From a checkpoint of a small transformer trained on Wikipedia.
Size: 10 layers, MLP 1728 tanh GELU, vocabulary 8192, 38.3M parameters.
MLP neurons of a small language model. Each row is named by its layer, matrix (down: output weights) and neuron, and shows model dimensions 400-495. Each number is 128 + 32 x the weight over its row's rms, rounded and kept within 0 to 255. Numbers have three digits each.
After each neuron's rows, "fires before" lists the tokens most often just after its 100 highest values on Wikipedia text that the model never trained on.

L3.down486:136139084166156108125095117108102136116157128104142197092132111107120207133150163153153036152115150154099157151119076116115126136125128151143123132124116104140086122109114116098061134126154109092129167126130198114159167156061136062158175110180132131084105155158102150030119122176072126080
fires before: "\n", "-", " and"

L2.down1199:127120135171125166055151144127110087102123150093083125143132094103133166153110188164097181110125123078077106086144090135108084194105159121148141080120191165157143158149125126151102174149106097142191149180090168046128175171141107141098164089103154164096089116197163122159137108108124078074
fires before: "\n"

L3.down180:124170167131091136138132108086106111106095126139111146112137148147133171102130168148138140135121123189178141101131123146145071105082122158206169172114123091103162100121127158115159149071141103095081119110134115143083139061195170122077185137130142109163199113100132129116126086115162138178
fires before: ",", " September", " March"

L2.down994:101164149172132093089126161136073191138173164154154151121137101123144095134158122102129144111113120143080067116142078081138122147141200141161044156129167109109083164162115130114139135096162143091129085088118152148156109133095175166176167140199093147117116162170066109162087125126143138139
fires before: " |", "0", "1", "2", "3"

L3.down858:129144117172161148097081102136093153109125094161136149157103104116095080137135143140224129111119119162176153163149102149070142138112083148095083105156190133167081144102114115167119121124156153117143167025100149111089093072138122192092128132150098106136132123177125118137094145155107112194
fires before: "\n", "′", "ed", ")"

L2.down475:136138100148135119097138079149149149070135186104075103072090155121137155126143107186151115147179163118125077174147159122107134100138035164157130162149127102123145153126162131100116074109142160180109194157100116067134093084061095129095125143177139099100153069147193126183104100148138077134
fires before: " H", " A", " D", " M", " C", " N"

L2.down1366:176162104139091123139072130160152140105113158120087108119101092145188163191103071119160102142084144138119192057124044086047073134077144133170112124115140189192084158192170118143146107094088152081115117104142167157091141053128152139130171108134165117073093113160085115183148149119118156104
fires before: "\n", " .", " 1", " 0"

L5.down1174:179111087109099143125154103163195137116119186090096196121129102141137102201150130122187105085113120106127156113130047088125134094103129144124105111115115112130113161157086144129124088139119161141166096110177132115106149135122177177068174196133112151154123104141103162113127150066103151089
fires before: "\n"

L2.down1229:149103155175148186130102188124080169071145156131138113138047180135078119122178163135143133131124143135177163113108152120148131114124145124085167151191125141180126138159102220145143153133137142116107190110099155069108118137117127110151102112139128090164124159126137160140123155193125144155
fires before: " |", " 0", " 1", " 4", " 3", " 5"

L2.down124:059107092164141110098113118111118074114172133084187147097140104130142126079147147098152134094133155090165082116211113115224096109129159087093210192141125144134172139054120103161139155193166110123160160157139114116131126152178107143214113109096105112116125110062132108141151131130086134151
fires before: ")", ").", ",", "),", "–", ":"

L2.down1602:095136053150114150088065147164129115113141109115200146128085112168161174138165147103105101146125144144113113145120118149062067098065127122084177166115137156105071092171152166148144169129106164112119109097130134136140155135157124082124100113160085145138110146063123142177153133196154176175
fires before: "\n", " |", " 0", " "

L3.down529:154142145122110107097128179098183139114118141033190138179111134116078125103182113136067127053122116107149127213141156082090133098100082153143159116147133121110117162147127133170107133116157139129107077135114133113099116089085087136157163112128114127185145141135102120117160095124109144158
fires before: ".", ",", " of", " and", " in"

L5.down414:095123102089128125109164150137180082082067111126147160110173140118120132163124108113092092104146154135176118120139187164128108082108100128169127093142156062095103127088103138163098104108078102154157121105095121080127094117078086090088182065165174129206150160085100165134105137164166124212
fires before: "2", "3", "1", "0", "9", "5"

L5.down802:060144140133165146136099146106108133140168112095124140110121111115135214118171176096080105163135150148138150097137137113152121060124099088068087159046122172173129110121158134160118097108144167097168189113151127134106125106122140116108149133193086125099110127145143115101175092166105151116
fires before: "\n", " the"

L5.down251:101129129113162164166139095094122049095154180101157095131104103165154102110083085138179114073096121108125116117147135139087110120148213104116134089156134101140095144132084126153138144126074143129104100145110132151153098105107199117127101160179156161077179176120165116106089141156149125139
fires before: " in", " by", " to", ".", " for", " as"

L2.down1445:113160087143105104121072133158117165105081126129200167155115096158169124169146102117159103141108162134112111141102141091138059096086152171071154129175135161143057141166154099123141180193140141104136099125122158130095158079208126105146165128112111120085125118094092162172139151152135131139
fires before: "\n", " "

L2.down855:083108126131134154132159119165122120147110138150193176130194154172095149134130132146099123076143110079212149143120151168156086172121132082154153105158184125150111136117100127151119118141161158056160119153108134134158103113102030087063159068110101098098128153119130173170197148120137104100
fires before: " A", " W", " L", " D", " |"

L3.down1060:108114081123153117118154106093133141126101115143140112122177118179060198072132111158122070177141110151116076112139122057118124158140154159137135152141106131128083123062165119072126097110150136129129119151180048113142078114148125073166121090095142153148115132170147144074114154151115112072
fires before: " |", " of", "%", " were", " the", " had"